Weights of a small GPT-style language model, trained from scratch on English Wikipedia: 8 layers, MLP 2048 SwiGLU.
MLP neurons of a small language model. Each row is named by its layer, matrix (gate and up: input weights) and neuron, and shows model dimensions 352-447. Each number is 500 + 25 x the weight over its row's rms, rounded and kept within 0 to 999. Numbers have three digits each. A neuron's up and down rows have the sign that makes its largest values positive.
A block is one neuron, or neurons of one layer that tend to fire together. After each block is what it responds to, as a language model described it from the Wikipedia text at the highest values.

L4.gate391:532500483505492508525490471473524535550515539482541498507508523458514511558508484483519517513527501433496491478540506493511529519505469455506512480534503530482527508493484524483532493501484471502487493555524511475498508489456496465475522494528512495513491538477477529498478466481481523518
L4.up391:548459512524504492493478522531516474509517461519481531550485501498521512475550488472454482507495462537429500464459451474459484496529501473501495556465513503533510491518497488479467522500480530483503509500503487508503475449539466511506518517490487494514549478505465500504482493518526516516
L4.gate679:499522462488473530557494483458489541491465520486492493484487517494473516561494472490465479539486519500510508518474452508484491527480514443493461546530460531490453507506479530551512516527487522508504523505489459548500479517497485484479498495498521497497508452496482476484519510507533499509
L4.up679:477511482510459510508521512490517504490491496574450506461506553465501470511529489457487475513520477527494464476494489482518497462479509490510506493497469534504478466479447522514558520535488510509530489508494525549485496499495513478474536480519511533539525497482515482512551464514499518484
L4.gate904:506518469489493517511513505509546511502514481430504482463522504548532485499509570483519526539484526482455543466482519502534469526499521507519501492519473504537502511494439521479521498543478487517489507502504503461542503496511479446515532530477522505449464494548545528477503501478537514412
L4.up904:500475520527475502485563501486506488464485521508481519464534519489484527535483504507515533515483495508476476518458518502516510450463486503470484481494445536545480473523489483485500528544514472497492440502513489500476462508527512476529530482442529506461519511455504488507525507475485508484
L4.gate1453:484491503445486472486495501494477509485542527469507498482479553497487516462478524504531438483489482463511515514469498526469493555506467477522511464516469483501532483488503520524516500516433501484496498517471521480520456496505478504527464498494486517530493484512518484498533523498531467543
L4.up1453:550510500514458514487503508499525513437478479467491513487485508491497508489514490484522501538507486466489506503458525523527474503539485499503469518504541460466482530468519539520487506487534504503510464468466503555524489509481479501454553484476465527477518487472465518521511526502503493487
Second piece after "p". Word-internal pieces right after a lone starting letter, mostly "p" (p-icnic, p-ine, p-endulum, p-unk), also f/b; occasionally table "|" separators.

L4.gate1196:525520480548505503483515503525504496469490493529539509516470482477499521481523515463510554497502494499533489501521479515439485505467505518491483500461495491522495528462532522471482488520513448526545454495539463475499510485505485552493568484459506528442502511510468460493506487479497460470
L4.up1196:504517437526463531531519578528507463497485513518493463516471474487498528446536481484534523536465478519526512456510494500479483495483506538487475502453469541496496517477477509484540459517502509517505482453508472512501517491509520533519526490473470493455535518534473507478500514486501450468
L4.gate1702:498475559466503471519526488513469509499473484480476494538516512491464535450485474508499536534491499495529535485495481522476498466507488515507514457535490501501462456528476545488501528514500520520500503480519508507488461500522500516513494491494510475528489500490498476546508517506508426494
L4.up1702:497522515489485479473540517509506519463498489497487504511469508530512485494555515509533478494468540527490502533471542481485481462529513511523554525529536511499499506491501459517494474534495483450558480511474485476494508499473504505507514526457490507482499458481523488501517507488510514476
L4.gate1808:505534500502448463529484476498490534496539488480519487482511527474495517487519508440499493465459541522498497543530495500498477498470528493470471526524449469485487543478478504519452506483553447568495502498508480540482467492491494490465512504474487499497464516495486496504487498489495512498
L4.up1808:585518528471544451562510484488496505477550467546536491532450510505477506452516491437493487482496509543487485490498528477515515516504502471481462522500488449476469510431455470516469470490525470543491509506489498535507508520516483499460520475506490523512510473523484515489517510492512526498
L4.gate1894:529493506527461528465499523521535511512494518478475468496495491483505520505535516515470520517477479464480533543492505522497456501492513510494495506486514476473506478495489501518503470514500493513462478502528501526525492505492507492504517559532447457492557514518521496500520504478550470470
L4.up1894:509503516569477515454526564537491547499536506523482491482468515553481513535507472538495503505502544464478549515517516508567488491453546535507519501500479457456479505469503471495450525466536494527503489491528476473546500485511482525514519501527483520484535551501555490528439470465501509481
Mid-word name fragments. Short word-piece fragments right after an opening H, Sh, Y or similar piece, mostly in foreign personal or place names (Ham-m, Sh-ido, Ham-ad-an).

L4.gate710:457491468501462486486519484461488484475497485513488494486499535473485510517515510499509506535514498494479466507508523493459529499515461530503454494504479479487500483480499542453545502490511549556566507467481535500480515556518520525491493471521478509534515522501470492467467495489434493517
L4.up710:486505513447488517490477510506500524488514506509508484518542528481484505511480480506527489496469532469486505515494534456483524512465511527503512514559473544463554497489510501474517519544500516472548502478509472477473503509514574482498525546530486528484478507488514460489510497516495494507
L4.gate1421:484453503495483499561504506523527499542490505474489488501520534531518516509504484485530496432510513516452504493518487480514488510468568492484501544491460480483475518506496493477486477506510495522510490507468489506531476477491481523520471460526497544469512490531445505512490513438443492470
L4.up1421:493449461491521482533482514450512472531497525505493466494543478508502496509461501505537483514497493518505487511490453476553514484466508490461490508505479503529542476515477517489523501503508510502527487472480531502525513470522499460544485496523496527549444472521482503549555500501437490472
L4.gate1425:479472464487489519477505472532448497477451496503499528498491536487493542498501521493525504524512497470480510538479473473478537466504435503450459525488500512523548505539518448490471487517480494514474487541476512498542516498484528455514512520470507481556498497500508507486525496494499430493
L4.up1425:496470491483477499540514496503493512494519525526454497503516503507497504508463495493507528516490498532475529500432496505526523483497515489499459494469462534489509482506493507438518465472501499515480472497515504514518542444520501446524490478487465491480488533483492474502487488485475499475
L4.gate1482:492480464478504455534493530486489522492482541531509434456472517482505513504509481499482522514514486471490542457474473465509520503521470477477511489527512521516537514491458529482555476545500507530520454494482513511531474497490461450492474527492499467482499451504513497471468485504482506408
L4.up1482:476473498512483498556533511501494490516503514518472462426513524511479503520468537505470528559532499462472521438548504499517515506510509442450495480529514511520511518531469530489467491505506497509530472454444502482556487516494483476500495472463522554507521427475516511494522486478484460489
Word continuation after lone letter. Second word piece right after a word's split-off single initial letter, such as O‑ft(en), M‑aus(olus), n‑ée, M‑ic(ro), O‑'Connell.

L2.gate143:526487540530492491475463509476476512490509538495513475478456472502488498496483548489520490479525473483482539492476531499518516468512450535468495577527508504489549511484511488511497495552466497472481509499499507499493534514514487474486497521504476463498519471509482538456468496467443473502
L2.up143:509553488501479490522491553548483511505518510534540465529520507481498480493491499532523504496510491493494506471519474518528522508488535505478507486477501531509486486512517450547523512489547471532452498505497487475533504499513501486436536495504505502486450473489504529499502504498506530452
L2.gate364:479489484520489459524475527532487504533492516513465492499539528496498530497502498530469526526516467490478548543511496548502476467496510541451516524445459487515509519503421524482514525527519475522523462514519513505475515446497518497498502482507476473485490451526472506499521520487461486438
L2.up364:534461503525522460463492522502502527545468462517488484508534517499545501493497490524521498461507477475503523511499475485491505501544503409488458498505504491464473512502506470504512536492519506506477466502534514479508515502502521535510490517460512469478475501540510483489498482510531467495
L2.gate630:487472492480519507525443451508508543544492490497501461500523532505483566511531500514470514467493447542480528515496487492480445488497491501433479519498492482508537540488473505471520454576503492479480439498574465501487512514487467515479495540496468513494518495539461508499492514538492509470
L2.up630:487499505496519473542489494509475520532549538525500451528511507532471527541524504484471498491488507528494496519497516527505443473503486516480501502502506529508543498491471510467470510533495476454487459501502490503494545477491467503388491511517507479529478485471477522490516466513505493525
L2.gate1075:481486504519483503503504501546501553533514507493508450458508507518490527493500523474443533494520535485503520508502459587456536479476473468448505514511514513528503512497514521489513535489511509515483455509537512500501524513474467512499509507489504488513547459556464497474496511486473512500
L2.up1075:479475482503513511525485553540494513528460473495510485526501472520504513503503537476506518482506502482505485461497492532496473467480489523457507529510499482461461500455472516523500505479531488495489463487534494499512547518539483510478498523538479468513514482531476496514498486492482548536
L2.gate1215:459495460535463490465501503510536515524544531443523505511480550475554479471518480512497481496499472476472567454458512523475477519491461476457505543533505519503536492527497471513483472530491482526509482495490526510509516444499485527511485501475517481521491525483479466517495503531468486480
L2.up1215:480455480538483507521524530497533497516505478499535494532476503504551465475497501464503476508498471482492500429508479536447480516537480431452504500514502490523560503479501484485495452518505518504492488513495499537515521466484478515546501490476539514520491537458505474511514461526489485523
L2.gate1281:475466493507522504474498520514485526520472490528490523486531520495545502506490518504497475513499510505486506486488517516453503490470510477486491504560461518526540508549510513513519514494508528502504513521526541492475504532483484485494501505518466481505469501493527496490501465530478518514
L2.up1281:458521515537477519496489554474467491514535508521501574494499525538498452515480511544516473499498524471507480456491496502489511490468493517473483474519501502494530492522461517471518502501539524493477496488532522441513551513502503504471480514514467516512511465482512533495498430511480493521
L2.gate1538:488467501446480457526501530482511509518537526452471485500506522490514526476538535475512513508511488512469534490505462530482452456540537485495507501483482521541538464492517498477526465538504487520544511529513465512461485499508506516500478498512488513503497473470510546452487501505474478468
L2.up1538:503511512488500490560528486498543525486494517448512479477514517484533528528498522441536512510470488496482461548455530536503509498501514510499549502486528556506515497501480496482498515521496467507522497504443518480529498496528501526479436523517482538497538424482481450497483508485508459494
L2.gate1582:478492515461535492500509459485502515521489543522486507517473503454514501516474491502503510486483497523512474488477542539506503469481477536496456542487491522512506501498512524547503468544512490486512480521522500563501513462484504535486488482450508502499507497501482485521494491467441518489
L2.up1582:457488488509501501526523506477482494566496491497470466533519526471498512485488509434470506531531471453500487473495483516491527517457512520472475503467483540481545524455508507509522497522484520547517484494485500520544510503531483506510464492528521538521512524522471503513546485477513507466
Second token of capitalized words. Second word piece right after a separate capital-letter token in proper names, often at line or paragraph start, e.g. R-at-zer, C-as-ino, K-ens-ington.

L2.gate10:511511508505474528492495511448505557498528515494546489512488488513459505505530516472508492537491502518454501495454497495522486476450518497509494507491471525504524466453497458462506517514498497495525557484479562521473466472519520549482549494521516481517522483538457508476494515498467493526
L2.up10:513526477504520520497533495518532534462511487484523506541495508501458510551461495513486512491511445520495483504486536514504527493479502494518486527512552501497501461469499520514538507502501546491506484511491516489500517478475516466485448506498497512503499472544504479518482495526528572548
L2.gate691:517546484493545492509524472470490507480504500508477511526520501498473492485494480548502513515472507528480475578503523487486443529509537510508499482442514511447528524480456521503525492486494461472509482475461492510483502489504541477490547487531504475500483514507537440427491498518527487503
L2.up691:502490475517578479524492496498523506506517516525495504502493469505514507489468470519515483510486500496491511542469489496506486501477491520511543485490502520478481511516524530493546517463517500512519535460453483487483530501520539471495448482516529509494450491453533465490506540486522484500
L2.gate1030:480480541486480497505515519516490482462526520506521478499521472436469503485488490544524474497485471512513501481486512516498479453511538518537475464462491526448476488491525518500519484461512502499476519510465471499493517505499535490527503506508509466492496534483533533502502525529506478415
L2.up1030:504501535492472504522500522467496506475505499459491521496489505486510515524509482495527503501459498518514478521531503486494486512496533507544483500510494522499510526510495489484528497478442506474468467516492510500459486506528495504485506486484529462523484565439504473510521504504469503523
L2.gate1147:526491503454487496554509461507479487503490530452480490490520509500507503502533465518475502532502508485470506533458518506466465525532513452489479515490473527475495477503488523519512512523513546491481501521476524502494485524477511436517514503468487484482449519479555464485491541509467532508
L2.up1147:466547491516539441545548498551483519509514509560481523545503525496534483499508507535557525531549546534482502509496580517483490462504514486502501475511488503501482485480492494508545492497505423500496443506486502514491500499487502464462552496491513472489481489494484501506519458498474499466
L2.gate1225:526490497530481483461548497571513488477513493436518474493489526456522491522527494510469497528489514483479494534502499514478518494501509497519536502518514556477464500508567473503510490526520540508507526513549486499498508481514487495507537500498523538506437511488539455465506536533481489508
L2.up1225:522515499524514488474534457545485536472532472469535500520520496491519462521486481531541507520516507483482460493489534521474526484521497513535558477499511515496437517512526467508486459498510490537463534499503514469461497562480485498456497444496522522512452489449506486517509524511450536483
L2.gate1328:531496510509476438534476488518495493471544487512480504500517535459516516475502442505472515474517493503500499525496484495494492519531516512538512516517538483513449483500520508487519483440498522496441522520514495480529502511538518473490497518466528454507467510496497490521531526471511484481
L2.up1328:526518489491533478511534537498489522456476471501466506508497511526517509487505477510511491486494520548480486469492491471501491495511510514511478476443541474547490470490457513492534482497509521517528474524471482475513495596504522484494526499487496429512493480516544486509520508487509582482
L2.gate1363:569520477449501501520512473475513508478518492510456491477481558464484539524530473503521526517498505507459462533513528531468463493524465480511531559494492521505530515493494461509470469508506502535510513568498485538481495505492462495484518489492486475466481495466490494461499486507482495491
L2.up1363:485517532494461495528493474500519511465471519467519543480473498504502513486504522463506500476518496500521471538515462474537538497505498506570488510513519479515468522521521521522491531445498473500454472467504505516509489465495546484506519493472496473485487505485564507503449517467464530515
L2.gate1588:501518515499525510513548488527524524448507458515516474513485515504516515521489485493478477467483520522502532522487488478482501513505473446500494522506523502505511490524546502565487517500523525490505493514525497503528488458464484500455533543430468506512489512469492498464483506511539491509
L2.up1588:498543560455508491529508504494528485473499512549496532494503504469473534498497508507535543481500501528489493515515507504460448517535502469498531515451530509468473475510517495499515478498518497468505534455520496497494512460475494484491522501490473441494487479509480495466514516468490473476
Word-completing suffix pieces. Final subword pieces that finish a word split after an odd short start, mostly verbs and common nouns, e.g. kn-ocks, outr-aged, cab-ins, also names.

L3.gate106:515504527487506525466490473536517486469490492490525508500481469533465505510509506505505464517517515517469518522462522494462502514497466475473545512500521462517493492462487494487516508471474495492507503477466498513486519494499513501449543480512467560484505515513539501463494479470469519480
L3.up106:523506522456558493485499537537494512502496463471532527516497547500520474484529508521487528530500501490455499468503512520503439497506473469510510467491513490472505514458436556493466540517484500481530486510483515493515507524495506486470518516492494518515528514552511507496495517535513493564
L3.gate124:476459424487497477505538492511492520471494517535497477528498485497513542474516512524507506503451532536471483504513516523503471465512503449511494487572536500490494537495483480505457513505505486486537496506482513540524501541522477514425494464435491499493478505482462488488528489528518528486
L3.up124:472505497534471454519504507440537501447509493497471501484482500464543558482554537502530525544520519529527489515484494488499505474495506500480555475523506498516520497460424515486474517472499460460542479494483513502524555485511498511502543536516517495512505507521532516506495490481519525547
Mid-word proper-name fragments. Short word-piece tokens inside proper names, often foreign or rare ones in lists and tables, such as She-m, Che-y-enne, Bus-ch.

L3.gate192:488532539469443444513538523476556468444488531430475512521460509499478541490480501493523480492520498488467510517523478494505511482528548498519533490496519515524455486493503473475503486519501506507516492494499511500462494486503493489496492497485503480499480514491513483534500499511430477509
L3.up192:476548509495474559502478484423502547526559554456486509476511546457495560488505508525456521512525518493489477535512518514492507447478522522515521502449516498519515508473482456460491506512497519511494525482540542529510512518489489492447493498555486503521463424453483489475527484502532505512
L3.gate1707:489551539529510467483522449500518551538540503486475511516532548474491510453480512512522514477457530474503462548504493482471503475496523492507507461490500505507501517491513493464479523487513512448483491487517505539501481501447490514485536501505493458504500505491500493464481472507456467534
L3.up1707:528541532501492509479509494532500524485504525497516489510497525513488514479492505522517480501533539520495487533497515514523525435533507493529480486516511492537488496437503470491482445465521515441478548521511512530493471508493478513474531486493485485452481515434531500436472507500486476526
Mid-word continuation pieces. Second word pieces that complete a word begun by a short consonant-onset fragment, as in sl-ate, bl-ame, t-iger, st-all-ion, often mid-sentence.

L3.gate936:470491489469468485535514522441468480495515534502530523519473506464465552512523506518497522523516485481490482486506504512499528502474466508478496478501503479491510482485491444458497513505456497478511495488524477491484507508523519498520505495477526527487482491463517524476483491487459510475
L3.up936:473513493464511540494474491507491475491471535509526481481522516465480503468529524474503527471498481456520511480540508477507529503479482509510501512492504521556465502505560535450515539516497502476477502513493513472523463553522471471482498496520464523484540477479558616482467492491487519503
L3.gate1777:472500440511438457535523470521496570482523525507512522463484532491536530478496483475478559522492527472529488498525458575511494502472471518496522532532537476505524558497499492499519466551462437496477474526529515523466451502517500485472454457475453496493490482445474532511495517500473512518
L3.up1777:498461450502520484528509488481525479557484546513472549558510550487542500479515501480498520497465503504486517506514490517504508508522474497506495487523519527530498486515505500494521514490486470491473504580485485532508501500482479510499487507485490472450533475521472507497490484517489513489
Token after lone initial. The word piece or slash immediately after a single split-off capital letter, as in T-id-ewater, T-usc-aloosa, N/A, F/O, 7/10.

L2.gate723:504502481472526471502491497495499513448541498466521479477484494468493530502566482518477538489463469500466516522498513478498477472482471525478539491509497481460460508484513487498477504535526478498559511491481502468501489478464468536479493535517502519475532549512500451493513507508490492517
L2.up723:486477485489515493491494516517490514497544462511486488487457524516488514493529472556545493503467537537465532511495557491515507500508480497493528525495497454445460509531544469506451495465547489496523552504476499463524497476502501518454476528570481536523489495546511448498496522528514491521
L2.gate927:471467492488472492525520511489500516497514538458503468509484512495521492523509474504486539503478496490531496544505524510479470483531484518497520498494515545509465489484479488531480503537504493438518490515505544537479507493509481495452486481449519483516452488467470443474480479480474510517
L2.up927:469532508527518485540495533548522501500485453544525525501486506516458479510476510494510486475420486497490507490470547496521478484517517518514484522527493499529486513487524496537498499482488503506555509476556484507509476483489521478519512510465483468455505517506504512443508481494524466495
L2.gate973:464555505462449454514512492508480511508523531523493456460475490495456521553511479483486492547510494440514494509522514540500541470483519515475474495481500485496514481504478460499549494499513541442521499502476504559498499477503574519511500495494506490512482485486528518493489494497442521494
L2.up973:506551487484455486456533520515507500493554500528487503470456454524454480527482491492549481498520505472515524504483522542521541489496511518493510476510499467475473498466519447501510469481496455476507516482467470570515520536530514502501520472541499498520500474477528548480469483514470514536
L2.gate1262:494497498493493505507506521539510510474525517491496501475497460494474519526496504498492473482509534529509501541494478495486486469539498515546506494524500471503489514450525538538536494481523514499540500475519489562512479527526501501493506539478467480510491537502481474516519521471511524492
L2.up1262:513531496495539507569517513482482488477534509509467530469501526511467479495462473515508496489481510523503505534527474521472460468494511515535501459482528480478511510495478516532527475467517489489560550503491496533473491492499470497503492497492507502502529504539495479512526518499500491514
L2.gate1268:503489464507536463468496507490496543488510500476528530460497482486469488544505479531566518501441478550520493511502521495503499511480521497470503479507485513506468536484496495469448520508489476471499471477479502511476495462484498503514509479474489478452543490507493476495459471520493568511
L2.up1268:490532486479496494500488478507521507453509497484523521517470479507425516515507513538490480506444485502502524513463493500532529499496488513476527474539500475502452502472519522478476511459503423482490497486481487498520500465496507539510559509503534460477523552488494514495506474513479462496
L2.gate1338:530480487514479503495482509507486550509460500492497516485506549535506511499502484575518494466451468470500537489467564508496493503496514441486516461545529489504496538524505504475492543489535505515492502499498527522525514515490464512498477508509467484467482476488519486503467467536472495482
L2.up1338:533483538512474484567476498500501521465525497525504516477499492505464505497521525549509518458501530507471514509482534467505457490504533492519530472547458479497439491460493494484461498495512457500467488492492526512485481483495523522513496519497468475458523455472496500457484481519484488484
L2.gate1395:516516476473504550488507509525518483487468483428524485508483488514472515553542532513510530519487507479516495530455532521479507552491484454454526518494502471513468551473489488536489519531458492525549465498506496518495490508494482500512476478483460483475524456485501491479489505485501475483
L2.up1395:512528482494491529459483528539534492518497497453558525519469476522473476496500572499508491502485475511485476492495489531546533502511555465497496519471486473471496503516553494490495543470501529497513533492450516491491492512481543535547494518479486509507511515485502526511485520484504503558
L2.gate1457:477482487472513497545496511516485541491455478457499488458491475503504483506544507509472536505490519518482538525485502471486510502482477497495487534485503518466497522481486515492523473500502479505543469503497504551469480468503529529507484509489499505466512493494521531462490500484481428478
L2.up1457:498473484451555507508507485478483502493480490519498490504488507477510489492509509472518501515479493529527554509486492507525517497507504503525529519514529525467509491447495509502519501451497476494523486481468487511462513509508549516444519468506522506512560503481507538446478505482509486480
Mid-word continuation pieces. Word-piece tokens right after an opening fragment like h, sh, w, k, mostly in foreign names and transliterations, e.g. sh-ame, H-are, Hlö-ð.

L2.gate135:496499462491455511503486522502503531510493537441489449510512517465508539521481490523476493483487477521473488543495467508513461487490502468486477513476543505506539482504490509492532531547491538454511518537491483509536522539512494465501477541497476502472459512480486501502520493483482491518
L2.up135:477486492464498535483518474464489507519481521534544470535504491451502482480536524512419521491474517466491508445490480510510517510503485512543488504471513462515476559497547508480479488500467532516521504499542517517497485469513487470510557486510479516490481481558461547484483521488548458481
L2.gate222:480517481445470516520476464495451556469557559513489462526493544488517559535528500496520517484526458489454515546455512535499478486502489520476472515512521501505491497458485500558497497500496500507481468516527493489485514484507482475491489512486439467480470496491463483496501506491491527447
L2.up222:509518518462494499504479511484484465543492522499503512499471523460473461491492512450497490493476472491492506535489464521474462520456506456453480493512521500514533482519487494499528504507483470514496495534522515510508484505523520499507477505509493503506495547487495468523542505500526530483
L2.gate305:463474498511495512489495511505481525484530552526509488497492527522516529479518507490537505491505502496459498545489501533531471495496470473482491526506517515489517519487468482469491484508516443465512461513504501513491490511516525496477457500512496442505464497482454490458520511477509480483
L2.up305:496520492483496478558490504491502514507555464525498498499507456490504502538549464474497524528521522494488467485481529514541483516449487451520508510474517493492533480493512488493529502536479483505469485523500455509485453485474471486459440511477473499532486491493479475518514524489501492508
L2.gate394:524494528462476459508487477508481550492536558538486491484526543473456525491481462466467498494535486508466502562484492550530500500462443465504498522517529493494513540480486508472528498505417494502509496523493516526502479466445497504483477506486495468459477489505465539524491481524472462495
L2.up394:461545518505496496545457498505549537551486537484534525526449520506480499497512467461474496461490443510519498530515521519539447499449521513489476493508528495491492493468518545479510562549505502520508489465440528524499502487485544501525467531480496482530511483518515527470516497512527500520
L2.gate1471:432501520510450477476488510533506488513496524451470509508507517501489527518540481529490543482527443512481490550513494522520479513489477460464513491492481502503520477505519525494530488503512515545476485517497489518489488486510503496544478538495490485509482502534501526525474492508513436503
L2.up1471:454553529517457492471544472500473468511521510497510518507492500507501502499518494536477512493536444517468464528529482469527467522498493457507543481491502485521530497518547463548533484493478521522484510505477465523516502483502512504530488521513501513514424513513525514538512528552527473514
L2.gate1718:493518512460456491531509462515504520480534530539537526513478535472500529478535514471513485508506471484524518527484433497522528471450501532494556520475502485523506488522494501464500498525451468498525542517534553500484481465505529451521527490492480486498523536518468519525505505489524503506
L2.up1718:525488474466481502518538477487513500531516506495530484483458509443528532500484487466521495485518494500506534495469480540521487510503465505503472505538543509503511478491527446462489530529504487516502479505518478479518471461507495484506483513486512513519521506483470522557473507485494494471
L2.gate1720:525523499500491511511489510501459505485526581485485544538471515466476512507534496468500503527520445524441502503482544491503526514500490467494507527460478494509541513523473486494492541472488483503493528487477528485515486505511511512482467528499486505524465490498463489460488452485471464490
L2.up1720:466506482497533446475484483490508528527477526552522500501519564500508528513527476458526493534516485477504453477501486502540491488491484506490481501478525514530503478472465500471526510530474477516508483513473497492465518482509514505430476473519504507498499481521491519510510463494463530439
L2.gate1769:498512483461472495534489483540488506452534563489532520520481552498492559508543464475493534516491487495496507550487528491508448532487455513521510521523483472502484493512495488525496507530446496485502501550500517516524467471493466449511490527426453486481479511503501513528488462489505500503
L2.up1769:494503521469467455486466477472515513540502448540494521524550499488483538541521535515532514508490499478511520520523501522550467497474510524532505512476499498521521530501481515429534547473445475507505479492507527489505464499564488529535525493449472474522544520517523542553482513496490490442
Mid-abbreviation separators. Separator or continuation tokens right after a single capital letter or digit, like the slash in N/A, F/O, C/30, and O'Reilly, M-1, 0–0 in tables.

L3.gate783:500489506550497513523501537482473510502488503509466466489510499474523518447543473491512478497525483488488509505494496528492491534454479497479500504518504487522504498506471490486486522499507498538499497549498489511515502515530448515458537480489483523528478497484415476538538484517499473492
L3.up783:513476513516513484533512489493466557517491516502507512531462509495499509488554395514509513504480470525492468526499487502457536453470502523497521532527515513508552510513484466491534522466514515519511532515543514465477500520486505507471510524498471463484540497497511518528491492496525507519
L3.gate826:502480540514479479502486536551513484506509524517448488513502516506504534526526479472551497482523485509512501527515508547536451498503481503443524486485493537524473469510457524523473490509502494529506443543489497461467501499538485457488505470518456485501508467515479507494474497478457482478
L3.up826:482516504528502449521487514526548471523499490446524509461473532497530489501469506521534485479490462506479506485502465508539496485522471478523500449499477519504471480552539498481503501491546503483561488542471483463531512531476513457545473494486534518481502471509480520496455493508526497529
Inner pieces of names. Word-piece tokens right after a capital first letter inside rare names, often in lists or tables: K-ot-oden, M-h-atre, K-am-akshi, plus .com and units.

L4.gate732:446451488512523481485497499514484468487521510546478516442475460490515490504454516524490463463528546505502562489467511497498531477492499530514479528549510492530454541513441481505493476490504585475483503490529541507530497538540519487499496491500493492456447499448526522515468481525452512489
L4.up732:472486486543541488482510484516455490473499545562511500442542473515490488536462510523527560516508537511534494466494515542503509519536484506506527494516473518556490506532458474482488486495504509520505484520497561518482463504498499482556483489482501499509483471499538483529489461508504545502
L4.gate1266:484512449481514466530471516482455517486480521485522486500515498452495501485554513518502496484432501481491515523482522456478486489495498506467496522525473536511495466540492500449487506540403529489495499502495514544537497456568494517552520526484475504484477509495487450481498609501477488479
L4.up1266:477503500501495477476468474470513490493527522455478517495497528486511523486515527527522530515518483517430514503474570524521467514489516498476497505483486510452491500474457524489479524519471501486478512560497452542522525452494527466515485498494510531467504497496521454442482508538493485499
L4.gate1354:504519480523505506458485490511442482486497463483563557474480508490526486511517532475517550528515562485500486532497540502557451487498500488534541526479499489498482470463555490483471535474500464503494526455496437467516474498470519508487527517495507488562482494518520515506480499473504487526
L4.up1354:504511466466485484523497503515496521511490512523478490513496494503526506478486482489502518466491488516513512441472506475478508497464484475483518519535492447471494533495485508500490459506493528500501462475508496538526501468547489540507478502488486478474449495489504486526504519496483525492
L4.gate1376:472506458504477496509499529517492541518494492507504511514540514488509538540491502511489528483534501501476528534477546491509489497499488487460470547528493501500491483494506463455520477484455529475533494516521445491555509455504531543532490489506514478467458484510511479532481551497466505487
L4.up1376:523501514474469570462476559503477524458492430517519489520522505509488547516500511505484469480510504502481534490478537485494454468554505489493557544508485539491469467523488522467499507526531511521481544512472428491546484481532492498516532516503499493507537486524554525509513527477477483519
Plural noun endings. Word-final plural suffix pieces completing a noun split into several tokens, such as gro-ves, be-aches, dess-erts, inl-ays, often before a comma or period; sometimes other word-final pieces like Ceb-u.